Weights of a small GPT-style language model, trained from scratch on English Wikipedia: 8 heads of 32.
MLP neurons of a small language model. Each row is named by its layer, matrix (up: input weights; down: output weights) and neuron, and shows model dimensions 64-255. Each number is 128 + 32 x the weight over its row's rms, rounded and kept within 0 to 255. Numbers have three digits each.
After each neuron's rows, "fires after" lists the tokens most often just before its 100 highest values on Wikipedia text that the model never trained on.

L7.up884:146147122125134141096148053079168158158107129085105101131093217108145117117138116151064124167106113164174150132115086105085164094113159149151176136132138146163096209150130119088099059125181156161113083127150161163103100087107134145142104109104056129135171106113151150134121138110106182083112141044104167136142156145203130184112069044136139148146160108115089106107080105096130141188168156136077163139128105104092084154169131182121187104090129103107141107124140120121135138131090152062105141149113141113132094141170156123131130141078114137118120093112102176183135066145163082130
L7.down884:138068122114112156125177115143075113112091081139105109070135115134114151191149123138153068118124131169093112163196100161095106124166174159138106082131131105096160166121063145168119180137121164061177105073140069128111193128200163151108122147140226147072098097142105156172149121060155170145123124136081143110143103165145205144094152099165131186119099176146158128149162103096143143157085110150153132072095109132123099139122108123090141143043155105076107087180122060131090180107139126119144141094075088132100142164216134134183081116156140100137128088152112119109116146139179144148
fires after: " H", " h", " Sw", " gu", " high", " k"

L5.up29:167061105106146073099168103156102181135111121126237168146054120152091113142118162100137099105129115102104118115112168086106145164128091056182106191121139138155119104121140021082135135104116109172158120149143131148135080101137151153135125132105130131117179145109128115129154179185107083155146113133096143092102179125162185126169135120185143181153149131114153158127095161100078120124132115096076085183189110124102146145127116135108160158138152085175139132153081072173161093138102081082134124097180121136131176101132114164159160184160113123146158174155148097085060105114122123160
L5.down29:126168111068055152072076137187094119191094096084101175119167187125143143142149106148163131145124144129096131110104104189068105125099127141095173074106115135165143131147128076142140131113069129075127130127156098167114139132141115130139144146140132120105150191150174105147131139110199126117138173149132136126086085076172132162176136087118083136118124108168139106166109162122151121098136159110120160103082156064149080101174167147136134194168166126171141081143139135116146139177126120127076132148135100121157102118142158108072139133156159155123163094125115128156083152120158091096
fires after: ".", ","

L3.up725:123043120123133063127106104175105099124131141096194137128117170107094144134133057093178119160143130117107144167114161152092103137146167164113095137098039194130145076166160142113137109095099140206136092111121137119163127123141112139125087112082127123118126116161117213085144157125162100172126086112140111072148118099154136182101139157081151096128158170079164092174104080121113148146162071191136158137168163146082101125119178085110142117085154135169183148109177064135235106147159140123106095127078159165093135213153175095135109086170105085186083132110157116145091150128119092097
L3.down725:203158139129115089120106084217129080158115125116059135121140120086166117171149163049143165118093128090109119101107103093150099112173118161100169136160146121148124133163152155155079092159095171124149121082145106103171109097101186079092184071116104138132164042116142085111118133182080157137122151115135172142143143152052217141113115117103087127117133031164153144174111126099095164100142127107083158074114106147194128145114148149151134159184150147110124177105109097118111086131141095049050086160112146118151133138155167131118133085134103136132173131131128170141137112075113205128
fires after: "2", "4", "0", "6", "9"

L5.up450:100138117163160129128113109200119125138179172105104129137143129095163101120140153110135081068136155157145125169045130171083158126143114126161197126107078134107184155173118150088157130131155132069169170156167118158148106125092140172098167109134063165128161154150155092100120149108160109170147164104081126117125088056154141151089136130118140085103136071116134104170145098114115138185119125154070125128171146136118120147117143144126129122159081139128094117167146131090159111103182102138195132146115161080086124103052124090138153132127089126139214125089134059139154153114103096147
L5.down450:111066146110181123056166119107172139137103140102096172135140140109129132162068132094087136136167116189095122142138107174102144122140131139126137154151103119154098166143130086132124110145181174150075165154177147175094135060089153171154140116133158136137139113126102133126102127103123111149173094204146132125201144113102147097132173136071154093111153073093076107077142060163094096174111124157119156145103085154102191186139105155170114079142137080094108123146130133118150164131139166073134136166122132169130144114088094156188136123123110110195138159084110122148141157110128100074
fires after: ",", " and", " was"

L6.up379:078131130103087131124123101174114104138184139128136144145189126094123047110098107131121126056071092164107153106142114141070178153155090138109089148117174138166105165170148164137113089071119130062130161116197125162119117110159138184216137100130117113161142099196115135114115168075113112098153117177142134037148115129135144188123109163144159047155128088130139137085107094115159198139145130153080135054184115124159185131119131080125152112118056118138143139113157110115089164112147115187142135133146121129172140156101100095154188150112027112146151119145150103116107159091092073146
L6.down379:140138151120170139113168133039160128151189098153101227171129144144128153109132149172104129149078130148151095173105083150136159181193126130148143108060127177147136142159099096099156102066080130101111142186122128055064151127160133108159095171209123114175137115131171106133177111107139130062120099148149118132157112065137151149101207064102132145141207144166153149118121121134097108075113109095103131088141110174147119130167139086132179139063100137149101189128110129038109112137146143128141081082098112112114136134110107117143085083138171143173069120114144121127089104155127092081
fires after: " |", " ", ",", "1", " ("

L3.up432:179107169068137175150143155209123107106120108106136126081153155084115173115126082115111178126102162149061089124114164116138117135132143143138058073097100201058132103220181169095092177081085139161123189119080135126118146210184085137141148174179149110114103100154064139096083136172089115162128108110162109137103138122161148115121148124117164107152142088122168106139137122162110070119173165175123138172186111173095148133107104119104113087135117114141187157109157142112140109104099138143147089141098130136059179170101170094119122123123113102155117144133098085162099147050186117127
L3.down432:130071091138123106134136130170136179083126105112119128105143126105124149199138108121161141142081170058143170146098105157145119157162126171108217140202122192102103152089123157201140137119127145107134096129086117174127124129134095153118139108170091144133181075128134101125120110138116076099083132095156155109179164129109139108080107092108141105112091107148176164140110095129187175124146147101123154115105142174087166134135139137205121142155066130084121163080088059113135144178091139045116124048105116142100082161222104086122142097163080068116097168141126107069066079209066118139
fires after: "2", "1", "9", "0", "8", "7"

L10.up1011:089092133150186059056157154159175093184111145135189114144185107110115143118125177159080139183133118165137101097123136116123193175113115145150098090108131101124045155144135156109072116116163149197100138104162152182078061071161124120064156108123051151128091093105181149148126107169082134182108185130095171124127166126040118152144166157064183121143160124112120149123169143118142144173095144139137089137153137141126152106113111147139131139173161133095117093151187116150212121165132055144146136124160182130128114088135142073154127085088088127160113145096156144167136109109122108084
L10.down1011:161086121076134162135099180142135097132085120144110169160110118164096112168101128060176122192170156139145139064120167144139124092109129083113121105058148143104132110056106203111121144110119058128099105129181193114089106085149075132129129171135167116115146096116029150143104142125101192088106157113104143151132104182182111158091164164121166159201148153032095134058098087069178157121097133155161121127118103143143135135087113088170154165185115115125117142100149154151092151089148170175112131115059141126166132127105145159165138137098107131089134116125158139080142163147125135125
fires after: "\n", "1", "4", "7", "ai"

L3.up685:140107112141189123182125148102166110096072115138109119128217174120104213128123193078113154154110135080110141182128156134143109145109127136091069171154122154125129095156149147119085144122150121159114197098084121106143147054129077133101148090095179169079198071094125069107114061174102153136108152152184169143158115158103123189093184077127136106154117112138140159133141102085140127131127170101149111139149126159154164079077121107131110072100090127116151142157135106096083153142154090078103113153110100158109119174152185118148134169096150148088105094142098141099116121169143134112
L3.down685:165180125179137119174118115187130114108101154145147126104111119124118173152142132106081157129111177082125182122162140109123136082087118117104171115103216154137112154060170083144121124151186131083117164082210144167102066123193158086086163135149117117095155125098118063114103103101163180120182100131153185165178105100167121153116104160117098213125128097143119179123181178137124149156135116088119159164125093104145129093085164116154084161147105084132169088091109125163107120129109105152078113135067154129116171133136119075097136105126128160110091224158134070089124146158186119058
fires after: "\n", "==", "===", " (", " ", " inter"

L8.up510:136068120101137080089139130152153035086139180159155134121133185115132143111119105090147140116120136145078133100113112114202097148121128190059171126145068136150185112165116131130085151140172154178098122149121104136063102082062088159085128112097092114122096095065092122150048141158170082154119220132130136124164159081053131143162146112112130135141122102103163053138175064095109127109089141070139139123072145151125142100122137128131140141116118119150148175157141153078176175151135091077135095138165150105170044142094160129100107176061175160144119098214193099143170114101166119134
L8.down510:102073130086098102126113103108145158091113124113122144106075092169120079148152099108134063183220114104091071098082140127141148083190111120136180095104109130103157161124137125096116139210121132155117180126137123144108074135107141125081131135101151079137135157090158083186195184179090169129145140160104133133179131115099158095153157118073118104128084087076126110116087123149125113167173125069122059174142142073153088075141162106137073158172131148135139178131112099129137096150142158137079149151160156092078136116183103188122138106060172110158112164094105112076143117165095097144
fires after: ".", "0", "5", "1", "6", "4"

L7.up193:123092123184147078117141119113101091131160165096140089120181141124137078136170120067111139166082147151160123069108143144079086071107143117169083129169096072152110117098133162191157090158147145095148098095123102105102098160153179163069145103056108110100071090128101142103172095141155120174085094166085105090200126150119107178169140124074188144111168151155142095165098144154168155174147146170165097166201148163099165152114096105095149142169205138125160168101107082151161114140114043061105158118137136130110133114109107100206146126101207138113159158168143120073131104105169056130
L7.down193:142157118124098119143162132076163111094143114125092101110180119106201162112160129131087107149193142115117117102107083140099213162033135172146130143137129134114103070177172148143141126038094121104164125143143104138128165151144089126130126142152131121120109105072178130118162132113097134116152119179125150158135191127084095107083078160159082180108162108156162129126072129126129172136155124132078186128203045163131076116125211114124099206118107130119066103113145099119064140120187135175157109132091126181135133109139135108165153090127102021143137105092115140132157200089145177166
fires after: "4", "0", "5", "9", "7", "2"

L6.up882:146139136112131107137155158088149134195150159115078144137151090106115089145083133120154184146103143111148089132057142073148144080130108202104125115133091092104136125203167119073090110107149115136090186118130136123145162031123169111130158098180141137081146127143133151105155162092107145090126096127118132078147145096092145079150050119112086117153115203129091126189105146137163141138171184197149125108138169076089076075178116162149174123062108148106187156105189134112179144111124148133098154154073128141110102127165129116076130102134094190121111159101145165131159117155090155101
L6.down882:164101132079073151114141123145134122117089139132112109185131138151133106148130178115103159099191126111099139138202070125132145116101157148104111103170116179122107113059154098203164115150088140124184152140090059139124120119138070197116123204107173108178129166124090163122133134140178121147092134094075136136102126152042156130118119128134109199133148135151129136135171057161190109118134120112108149158125104159174152169151119099141169130138115140109152136124129083103097107141076063128169152160135145083094142094120073173101133187105093040158152151096109137090139117103174116173
fires after: " H", " Az", "wh", " high", "ich", "H"

L6.up293:179129112106072096150129127143123180102105114151162119167135160132139155192123097102052165119111141113132130145161143117137150072144100170158135127104122162098151116078111093183113144118161092159133114126108094062132037138108119158125055121078142127093169066161144102102137149098157134150116117108152139115145089168145157136114129115140125093123147071089098132153083151127132151113160073063074138157093135139160104148086140115194185119177178119126102119106170092135148127121150136097153077140115094141130123186152174147150137097124127070148190136137097186166143126150150198078
L6.down293:129142118195102127132103134160133128161082173141143122090115175121105123150135183144095137131168147156083142135162146158130147069186117135131099128147191082096130078099154136149134134107105064122126114103189071131173135092129148085160137087115075097113149161159053170117109154125142092124154141070105115164102203087113197178118125110162105141200126107110133143137107170118097098155061164151111239147151116110123071153152099135175107122179049138107137131119079152169138137172111110130076143143183115097124191109095188113130138145144124150112167163156124105091142158082068103150
fires after: " |", ":", "-", " of"

L3.up45:077149114198197096144048174138128128092113114084174135148181138128153147152124098084157144143114141148115126143133082218150098125159133139132197096159143095153116099093129151105081114124140087159103192127113125110107154149102144142118118156146126105147118140150104114031127058157172156084132118065122174110084125125105115111037184048137133087133088159141116134113111092094114171100123131091198128126119115159203100113082095148150148112117100123083104140168136106115119153114156130098158125173131111115043147107123192130104136114121127082134093132117143128077143147129148196251
L3.down45:136185107165087099143190162136087120157112142194127131160143155109145194067104090110156153093121141097116050128094117125125169180113154098150118103064125147119135127136135107097142089131132169126111117125096187072070176135151145123146130114097103115101123169115162113119094093119153098202137133221164188097090124121141103177097145146115055192111189045138136087149135124145117212167094155132051111199118137160060168096151094172146151098061144122155100112121081074143097093147110177213123103119128163137154172145171150161155165128088102074102136127105164157130162127135138138106
fires after: " \"", " (", "-", " “", " n", " "

L3.up542:128130131163148119135137114143074145140119067123133095229099096162101157098141114140137151187132098153086095137159109132093129157109085114118155100126130178138099060097135129188168164059126159135132128138100098135068136117141100134125080150133111114065173158118093087120181100101076138131099115139146134102114116154141160074142137113189108143126118104060089145114153133145194170058129116172096156168123058145109070166128105160166144132180089062100146125145207101141147072098112140118108185086122146104163111177112140148190144135130136124144154152092093164149131149157173139119
L3.down542:189163069150141183040122174104110119129107086067088155152148131134086080150036091154132098147091177136089101157106125143100133186110076168196128118145086162104113086157083152157141112144088144096096137133092120110096169072103107113165086146125126080136133128169142149076111108127136138057155149137153135133046133106133145138120122161123212081123151138171120115098185136121162101138078089143189158145104146110133187119118156132135112133035061119195153125195129150135144115190132128134102118121153133118093136122149127106127146161156121171176154130079117164202134171071090113130
fires after: "===", "-", " ===", " of", " the", " in"

L3.up481:142090142153095097118129168117157176085146081106114128130153116201102167140095138151140171141063128118077174136144159139156069094112124154138113152114130050114093129160155130130127173101119114110168175148130113096076174162075153126087099084122114102122146077153142068134116055139126079161165165162109145109122100115151127201150176120171110146077142154099103072151138129068058190163168121074110172112168124140136164113064094122165133127096142091149132061153084092161102129163163132101102115092115129113090131117110205095111190176151068122114153126163136146148167133156145127158
L3.down481:170134091156071117109174156119071138121130145174101092143149194137155119103139122189144171147148187111166137082134125129164151176153118172130123122137065173183115092102077107178129173081130132106140117070084150112117194112103118116162120126128151078082085087060114153111118080108137138106147110109152155118135127114127147139147087141105118164052097103150154149161107120107096176129118157102038165118149164131153074143114158135061166139098081130143117138151162098130083129130124190159137119115057073170145141096198119146137087172178133163168123133128162121135137120125129119062
fires after: " (", "-", " \"", "\"", "\n", "=="